MLP neurons of a small language model. Each row is named by its layer, matrix (gate and up: input weights; down: output weights) and neuron, and shows model dimensions 96-191. Each number is 500 + 25 x the weight over its row's rms, rounded and kept within 0 to 999. Numbers have three digits each. A neuron's up and down rows have the sign that makes its largest values positive.
Before each neuron's rows, "fires in" lists the words (lower case) most often at its 100 highest values on Wikipedia text that the model never trained on. A number after a token or word is its count.

fires in: "to" 51, "can" 23, "must" 4
L5.gate411:490512487523507538509478443527481544481510405452537440526536518479468483470506543487492490496493501506467482461521492507545509520498450501471474499464501489507458484514473477465459545440491502490525471537505500494474499517518493532475448519545497512517500527513495505453483505446461511521
L5.up411:516495475459495525530545480529525505508501470494472480513571519487450488520524582484490524496522492512501492505533551518506457462467481520505484508521483497502507489530517497497497512488504564478455489508503465538476486480471487500506507493510450508511498513500511469463513491506480471512
L5.down411:526503512517493506468491497499513496492502483472531497504491496475462530507533479460499465481505487501512473439476493517510521527496483480461493510487524490492512496512486509429496525488519459487501542493516535519508521510539500517523488509457504510468520451516495513492487497520542499505

fires in: "united" 41, "s" 10
L8.gate188:545474485487537513487507495518490511501493519516543462485529473486488466510509470516488472551446484461506490508509460495503494518458439515504465507560479508548492495462505483497469489558507508523499545463491498511491561545530479505502482494484485459457495521518520494534482435497540485481
L8.up188:498525508454537515497484507511461502547508537481484499459439504513509502486536498528531488500514488495528493514490519505460502497501483509521457470527524540528530512477481487480471485526464448506496518511516481462471533486511499535489556497509498544510440525474543432450480501497493514480
L8.down188:503496462516494496508514476487503498510499519537489463504507517485505532500499466492496509490532525480511506517484487508493462480556543519521410512495497480507493496503489509500501498543507481529480478522515492496544495433484485465477460489526472526536511502523515485512548515494514522484

fires in: "one" 38, "people" 11, "who" 5, "men" 5
L7.gate445:496545535514495511461533433516512522493497447488467515498460475471508479476478495496523456531509488490519517527471491528496492491506489498500506538490537524493506506534529508527525503485498535516502517494437449517502515492536534495501484515504515531497510520492494475487495500547546475473
L7.up445:516489506486506469503502454505521494518496462449512485461473490492519473479517497507552442550505539535489491499470517455540464505529521477459490546512527507519504475515501493493481509491523544500491479482458445490512531526494527494535494472534527534497512480489482515523515515511516451480
L7.down445:544522479492506500508516490470461477481551499497466509499429478488463531462508522515494496517502514548466515481523517524508519509575455514503463440486502542527503495499524463522508501485499456495506524529489502497500517509516523485499474527504479503513514533498479489507478512494509484540

fires in: "to" 94
L6.gate418:501492486499499518474512474538476485577469508478541524529530480511528517506533554492464512502507491528493511526496502479528522529499470464496470512481478484495508488473459528535493492530481539539526552546507509515482457478535501519488522497487491562474505481497502579500482459476460510465
L6.up418:516521467502500507517443471496455514488528501539485526481534530493484479511513500519443471473499502503448502507507500520508464503536493533485484479490486509482498481504502510517499511524474468477550510484442484485458508496510473514508470519529528530494509501464490517487482503502518555515
L6.down418:493468513497499490489501510511495473549516529512499510502504502497516528511541513486511534454505492497534482477525488534485496496464456467507471515487489459533517474506480465521526474507512541503494441527579496474501503501496512514470498484486471499454477489486491507551499483516461490522

fires in: "south" 24, "north" 15, "do" 9, "west" 8, "no" 8, "doing" 5
L7.gate1:509484498515509494491538499466522465534489500493496486502494504471513467463507542500541472519529500465478500475476460565518478493489491519532506508468472536494529506476470518524471488501545506522503520498499476508435520478479486479497502457477490497494516487427495480474493487530468508518
L7.up1:520498503475499491498512540484544504472507499470507486440486437489502510546534489459450504524510515486464491483506441494471486479488478528497542555504486492511533460510512475469493510550494471482511516487490515503541467546471505510516522509481506545503448488506501461489509532476512484466
L7.down1:551515461493496498478501498471519471514510469499518497493450494482520449493450521510503496497479478483489516501488504511515514492525537494521510485473513465498518491521448517527508496505509537520514520519515509507503492484497480511491544507489492489461521507451509479492529503523500514491

fires in: "first" 16, "games" 9, "years" 9, "yards" 8, "time" 7, "season" 6
L4.gate396:484526522505455466498546537494538539477483505530444494496503525555500507493499548485496513483491517516544511544461521492486487495512485502505484536495492530442514534516510503498516483513506488493504531538494513503512522485486508527491508468515501526578502544526510511522445500476507500522
L4.up396:523510503534461512476516491469488497524518534445527486506475497450544436475504522529511470504511534545517486505494511493485532471484481467527553528508494487474513558465456556507497483472498498493486469461516517517522577514512522521492522475506519503521540515526480463487534503504526466503
L4.down396:521486535504456490525511517537520479485528531526535494469514500516489481519497437447508524505511506487501473508488522498519500467473533489484489455490520519525499467483519503506539524480468477527531454503484465507472455495524487517532468526489494503517505465520525463495525506494521534479

fires in: "part" 25, "year" 16, "season" 11, "game" 4, "district" 4
L8.gate90:509495487482460554527514534495538523505501517495527492462488523481508474490508518479523506519493504499448504477501508506515457536496501534578517501503518528507494503518485485466503501489493482506507481522511459496499479490515453514519427508476498527515518548529543544526534457481471461513
L8.up90:539461518497527492480476476481513524505502527482525512487525527541522459482487505516528522495432517520457484463513521482512469524512468518542495540500501499497491502504518527497496509480476507509513499488519479478492440479493532483519452532484471488509495489529517557526557462466466479498
L8.down90:492484515445511524498498479512504475489505498492553465496516529502577498510510472483494479527518480456484506499499472505468513499506500523481474535522480490537518505520518484507494487484453515477489521479471484492508461454485473485480545475534499477511517447464486536483492537514504521525

fires in: "her" 56
L8.gate126:524454562463502515482508494522536512510494496545488495498528517504524498472528469543491500530505528478454534491510485490492473497514440505480496538444482467515477483498498540531519499525488456476521517453475422485524486480505519477491534494489497514512511482497498476505497519533493528543
L8.up126:519521538482505543532444491468495530462526501478477495490498460518504504473488479507543499496479547500469493491509567494494505522537463471524485462470542556532485493475500467551538514495508503493525455472476514458515521539505503490467489499493476492498508541554457500494537534500506511519
L8.down126:459465501494459510487516501530423494501473503513499557495540504535478512486516523530488498500493481511517497533473436491501481531486506500508440488470521526468535500516503527527485492499498487513450479486513504510475486453481457477475438457520488525519446491497484520486498470493482466529

fires in: "be" 45, "being" 33, "been" 13
L6.gate246:530515512514439505524516509492503486440479553493484467487509469486504491488480470486534508533489520510426525499485471467500461487505507536507501536537520527491455535523470491500544516529469476478498491490483521514531467500506539523488530525499486472517506482500528520502556527470519495492
L6.up246:501578481482462491519488504500480516482516508484482509485483518490449539482470554492519517524492528528448490484515510499486497485501468481511460512526537528518482512522531493489523552490523500516495501527500490509535493449506517496494530512474462455527473498511482493504532509474484508502
L6.down246:495500502512508481497528515503510485498489512523504492474526536471495528507490495533473489472498495543553491473524503461495524497496488515442492528538516498471505496477485492472469498477520469546473503473502540517562516504504483550499511516501532498501503493508496567486501507486492544519

fires in: "s" 96
L7.gate292:503455518492507496477504504519499525515493456509458498514533497542498495459533486514497530544454492530511509502513478506489471501485493519493496482467470515489514531516510484532517514512489503517494550529498514513508497504493476510513511500505511512549502515468504536540518520468529486482
L7.up292:476508469524526517501477519456525502528470481494492511502498502499483533461547530451489505520469490540476516477523479466492484471501469479482489518488487532475474487559443525503495506534527506509510489513467515481528508507480486514532502519511525519491498486426514517470511515465478483526
L7.down292:464486479482440511497477511498475536501520509481492506514489508472504456508487491506491521502450489468495492513480478544526461503488474460472477510484566519524485503448534520493511511511472500502519472464530480530445505478448536470496531460541469503505499520571495470568546479498471517487

fires in: "south" 19, "north" 17, "great" 7, "long" 5, "big" 5, "new" 4
L5.gate310:502505524483497519550511501469489488496508477505471496438506506505505526544486512485540486557536486438482535505531533484492514480507517485517511527504509489509510496474516463473519496473475541555479481534482499511481497498529483458567451509519510483520468488484524521536528491510492473489
L5.up310:509521513459458495503508564486501469526471510479501516481445495502530521486486498500488519471521542489522468478465548537476476488500468510551504511472494508504484481540523487521493475479499566528480483493481463458484543509528532489437500507479456515503529499507495520455472543529508497461
L5.down310:535493449550475506497503496537508529500515485516490464512512463468503508491490533494546511504490452445528504509515473527504489516524528558484433504467470444521493497504514483464459531492477499526505522508476474501488468502513508467466466511513525481523486491476494474570480498556527478475

fires in: "early" 20, "late" 11, "north" 11, "east" 9, "south" 7, "west" 7
L7.gate157:526495584500468499493467490513523479475490505513503478513500480464529491500481503480504518560543519470505546507486534492498491488497463503551480503493470539519496527465491483520485532509525555523493479495503515458497487504562451499463507521521490510499489520514509510557451483466496467469
L7.up157:511486458448491510517512503497513502553503500490490491518507526483523515497532479541490474552494500514479507462518485477493490516507487504493504482456470483504520443523475502526551489447497485493495511494544488511475508485456499494554501488456456487495462515472444541512467536499495474503
L7.down157:500540525501540541483501487485492531480473522444500524495508433518508428486449503509510503489507445474520501519479529508486511501486523480493510508496494513478500502466476494486516516483514510560533496490518487499494531477493460518511533475465506504490487496496497482518484474533531495465

fires in: "would" 39, "could" 11, "can" 11, "will" 9, "to" 9
L7.gate355:456492453504496503515542540501531490500516484495502515514500528465484527497487523502463466495503492442452491507463486528487460533512462504544531499489452495480491516527506505501513489521500512481530499512453479504500496500504462503491485485486490529525484520491496499518495517474458495506
L7.up355:465482491482438508540519477490448485530546496501510516486514499487479498431456548509498453507490491506497482530491504486514493504505457496525457467443482493461546484501530426504497489473483488468523521515501521504506472472553511529483514472514447518520518476482474548506488521485467515490
L7.down355:482470539530489563491551497525493491492552524517538494519508497481511512485538480488500491484492493477532486421485521529498500540539462481500494511489484502505483498524538477475481520467544497491513538503534486491478509505485491532535533473500508515509506508512550512504477438486499494550

fires in: "of" 78, "gregor" 4
L5.gate110:528494499513447512529508556458514529458470556487491495529499473520535511516512510488555485522526496504504541525480538515525481477458470439534501447512505486483516527501498471516523503495525461491504503480530515535493528491514500522505536526525480509533468507513502492473516486487516508474
L5.up110:462535509468508538531454492457532479490500458487484507510492492502524478499523502505493470535519549457457565504473514481513458515506468507499532483526479523512505532502449516482476526508553527488501527525513526528520465559550481568486506497508525490474509535523478498494455521492507483483
L5.down110:495476502482493479490509490465458485484496529489535477470492494475510515504494473492503522456505501483485485536501501511518493516523500514497542501499490508542486470515528485485477492503445444479494481490495498506496480484507470524459499505504454475520526559495463490485484500498531526483

fires in: "of" 42, "from" 8, "moderate" 5
L4.gate149:490500492515511520513490495550484477500507526471509511507503486519493499504493475485474439523495440462518495524469494507473515495527507487506504506483476503523524532484484487519487525483513505501543492500491443524502455527521522524504504463475496528529511531494498528467485516446471522490
L4.up149:468512496497524511528504499536502491455479535527503463489479501473516491511505465505506477529492508492469479481510491479463469481460552495498444509478500498483519514532468463479501498470513466486453546533508485484462477461535507500527503510499502472516529510476486515452501484514484527502
L4.down149:533532529465559506472502520494505473520548495501524495499488488500482480553502491442465526545507503485528486477498496488484547520502510507506513501536450516527505475492529503490470505514500532519557438493504505510485529508503507521443509473515512467521488523534454465496522497496468509504

fires in: "of" 50, "those" 10, "some" 8, "between" 6, "both" 6, "thirty" 4
L4.gate26:510496509470531487504482477471509460524504486505544536458510462476534486459518509523484469473512505502505470499528477516496484471494451491527491486491512507529505496490482503508503468499502507522516514547488484483462460546548512509513514471519488507524514551489492500486502523524492483481
L4.up26:515502528517509469498500528542532477518480488483483538472559532477449502519471456550470475540480487475474461493479467577496452492492502491476496504536512514526553532532525493485534506508537530500486485480499499497464503500548539498534523511477483476475472543485501515528482460529532450506
L4.down26:527537509514553505523466510447503489523508476470497524494501472481534496503501469471523493491501552473560503498519504507494493481444460474509517513488502480486478493463497513543456473523506425473472503510490514487529488529547501502484537476509524530523520513503516494467522518471502512457

fires in: "was" 50, "were" 34, "had" 13
L4.gate177:494467482492505516552515466526505524483501465485494474444521513485502538518511533505509489517544493487454487528532462524494490469466468521503458519481485472458435509555508530473535517489492507462498505494458523527504492502500482506486486524523457496464487529491486509520513508488502446492
L4.up177:445495485520505543483508509536490543478509513481486502501483490476463496529466504540491464521518533509497526509534455514544478491483481529508464484520521487498487474538511503506507515509510481468510475450532499530465501514529486524518549516494512532496489488501469505477494482467486494443
L4.down177:500451532456513524532505502506455477484497524500479462497489541453490513477556534522488486512516536524474481499436509498483534516505479498474498468475544510453522536478515489480467508447488460530526514542484554512520527494479494519486509513519468489516523543499481535478480543533473552495

fires in: "south" 33, "north" 25, "east" 10, "northern" 5, "west" 4, "northwest" 4
L6.gate244:493483502505495482509539497537527481487477533491489511431500469495484519498563497490480511490490491485464508520477480460483489492488491531491528483489535533515487508460478540513479521525535503523498483509490505477513487479481490492533523491449500531547468524478500522562482527533473421488
L6.up244:503484489530461530507525498529491511451484548501500503456534509503479457544521520472477511504561477516513496499516484520529497492484474523505546487533531509529496499476478514502491496498483537493514497497490478519512454478467500507510465486522489499520506491469486490530498522509492504478
L6.down244:512484531509449461479489477512537507507476512443507484469548457542510494446478488508511502486445531480504502491505497508503533486515527524520539471484531514502476516500479523457523484523525475478483519488591484524482537467484482485525491494451472521466458507453523492489491477499502484476

fires in: "was" 36, "is" 15
L5.gate65:478519491486449492471490516520528515501491550502531475496506427461464512467466503491533490488528502497466504516485542471527486509513456461532477486503501448490479536467500507503495492504522503493509506483474524561487430490476514545476518510513515536504526493487465505514539493527484542506
L5.up65:493512517499508465510500502488456487508469530443475542485482484464520556522457483480499481499469494543448534537479531481485518468512496510505477520520553475499458505515544544490512489524522538507461474510494473474506496458489457493514475524555503492510519503490466479494519526511500543501
L5.down65:493489521482508501466521509503507507485520520537495496509531517493461493470524491515480516482490499482522500453527472493511528525499482507522518437497513492527569533488484441488464451479526510502500536491491490508478490461477502517498487523510465506502473512472483488499494519503501491483

fires in: "as" 61, "density" 4
L5.gate412:536474516534518503465491525513512539488509472499508516500521484484496469492455490527529530466473512513500545463470469520511513469558487485503501492497525485497461515510504529479457517457544497501520522481513484511504519479565523504460492513506490488540499511510503521502542519505503447488
L5.up412:477497465501530500497480497518479491479445487488501483483513459530494472450506521514490476469505488528518512529543461511465484507464493484528482511491472512521489469509479506528541507500522534526511491482496508494506489506494501507493506490516529473535531489480459530512480469464479534507
L5.down412:499507548528523498489501486461499532486528556505494506501506508529502511533478501465514514533468529475492495541498467501518487480473511510490508489481501453480477486485516495556469513513525558521477502506490504494508499517534538504568518475430460503480492513489529474478521451505508530536

fires in: "to" 34, "court" 10, "university" 8, "times" 4, "did" 4
L4.gate362:503464512433464516506503528480501492496505504497489482484464485510553544487506512493503501498466495474515499473493453469531483488488465488487490508513460481520507503502494516511469512506477481473537475488533522482518503475535470541508512536528484523492504517507477508531485488483476476472
L4.up362:518524481506488465534512534491509474518449465475474502513496498489487491497456467480523488460509514521482503505467495522496479520504526518468505504498484513511470497575484521516475510474482515487500471488500486498498530453466574493506496512519511556512530536491472472532504503473480466460
L4.down362:481537468466508501466488486474483537496529535515505459505488452520496523503512512542458492561511494512502517447512508513468525509489509542533450522507464482491520497484498522511480506480503504501471520512480481476509482507532480520489474508493430460480472483529495501529458495489513477486

fires in: "to" 100
L4.gate390:487520482467518495505521459492557475541478499492494524488471529503512496493533518519484479535459520481443516505482493465511503485499495503484492476475498474535520529501548502532479454469534480520533459515467474529466501489533496518474467483518530527522516511532525493474491504471521504485
L4.up390:499452483509479511518512520495524481484505536514488469519455508490497507534485552497524514539465513468482481527509469484495502487473474475509459497506510516504497505527502470534485463539492488509545479510502498538495518477522513508463449508516482494513547490511517480498509492459486508468
L4.down390:438506538494519510480542524501497506507522529505513499522516502496486518508541504469476498486474509493496529487511537529528505521538463440519478480478486462516519527516538538495484488460507492546529525522496466508498503470528461497498522509448478458502499494523495477522549447514518514511

fires in: "is" 37, "can" 12, "are" 9, "may" 6, "do" 4
L6.gate213:507480460442499485512534480468464516507489511486523503486450504468461502495499556507504467516457494496454513482489467487498527499483452477538550444528507506508449518524526488518516543448474492492481490522511462521488470527500515513479485504509473458531512534510490524506503488474522533515
L6.up213:479527497494517496514516535478513503527486514510551475530495495508497497500516549471467487494503458510484485526495489507482498505463512515527483497475511445513484523498508492486531511525494524470456499484488501447491524508478523491520532486472459448545506505462472476494518476520524462489
L6.down213:509540505468515526473475513515476460473453500527505526506497486509503501496506551551563483507494505498459484513489474524475520471522470539514516473484468495519487529507508477476501491514477495507469550487494508529527497579483521522540519540485505531514490504482487524506528509461486525497

fires in: "after" 36, "without" 14, "the" 8, "before" 7, "with" 6
L5.gate380:503473468460476453513486533459499533511472483558524488462477522515506471502492508504494471530481504502450507458529499501527515528430502490497517500509531473517473451496500502533501545513499479483500538532452560514530437468505490498466517536521493511507512520477515514529509494454504485499
L5.up380:493493489479521442568489492536483499478548527497507544481527510491494509505465522533479514508500535482440495505500484549506472504518527523517510480514525520545486487474535495533528508496506503481504521480483470516476495504471547484479528491511481496514517498478492508507489497491487441483
L5.down380:459520515503500552470510523505503502482464504526505484492450504482523484508468503518490497490497512503509479511509509490512538489499461541475499521521490493495516485512492504501478525482486450537493514499503547479484452505492485501502495525519491480502478487500510486496507522553518523471

fires in: "it" 57, "them" 6
L5.gate31:539511466510491532453487489510511452524542503507524491468518498500519491502471562496501495460473537507529485514484544475501504555527489477544455452474438511539520495481455526546515470468485489463481442515474460497479557469527488477510536577515476509503531452539497516502489499504496515510
L5.up31:517521493475490520496472528529481532524473460510503507512479565492483488497485528524467484455533514485493460448470483502493451514500543538531483476526472479450550512527495477533509507497486450482498476499485488522521553518559469481479433569509542477509528475530482470474527484533502485517
L5.down31:529525458513495519474501483475533504493524497513480504490472431498528490501512509500516497496486528517459547517514524507488527467531467487519455548469515505565517521509510488494505492507538507534488498475508447499469524476502511518511536493500502541535465482493488570557521484514483512522

fires in: "served" 21, "had" 15, "died" 11, "began" 10, "continued" 9, "spent" 6
L4.gate268:469552529443443505510529509486490441527493508478475486503489512469528539482482462495560453532483527473499466517482481479507481495507476509521495492462466553536454495509513490537497487472457477480494482530511471530530481455480503513488521501488492500487478548495483517452504536518507471497
L4.up268:539523472457457490475504505509518461510497463515492499521428476501493444452529506495497535495511541490483531503468457498535452465497516517518457488467525493522504545536512522530479495505495512502490477496517508530514496529484470523556490523538491481519518475511513510485472502510481493457
L4.down268:477502493526500499527489495518466476484535533453527536512530532505522520512487500538488465515495524521510489511481542517481551483459526490489517454493461504533437443438517484491537502483524525520515484488504494501493503488453508508484519473481462522513502536491478539496505538475488517522

fires in: "film" 37, "album" 7, "song" 6, "filmography" 4, "opera" 4, "recording" 4
L8.gate267:536479523500514496502518466513524542468502507509511484508482507524496502511505529501469531483491511504517535480524458483531495483504477510503542465520530549495512489495502454490531465500468472424535504467494479488488472520446496474495481516507465540534471482512535476480523493517549483478
L8.up267:534450514520521489494525508474498520525543493502490495495521473530548491510508466539514490513475506488515505494542463512537531514498500480506511531500513492473485495503483483517521470490477504471494526475488495490488467509473526445498504483505477520516514455467516502498492469520546476490
L8.down267:486495478511508498458489504488543477474482450548510466498519535477468496487507516498530510515503482499507519524513526452542481531533495470527531481474526477481502510530498443502509511441444488490515461474559520506463483444504494501514496523521499488509514483468515514484540514483494470469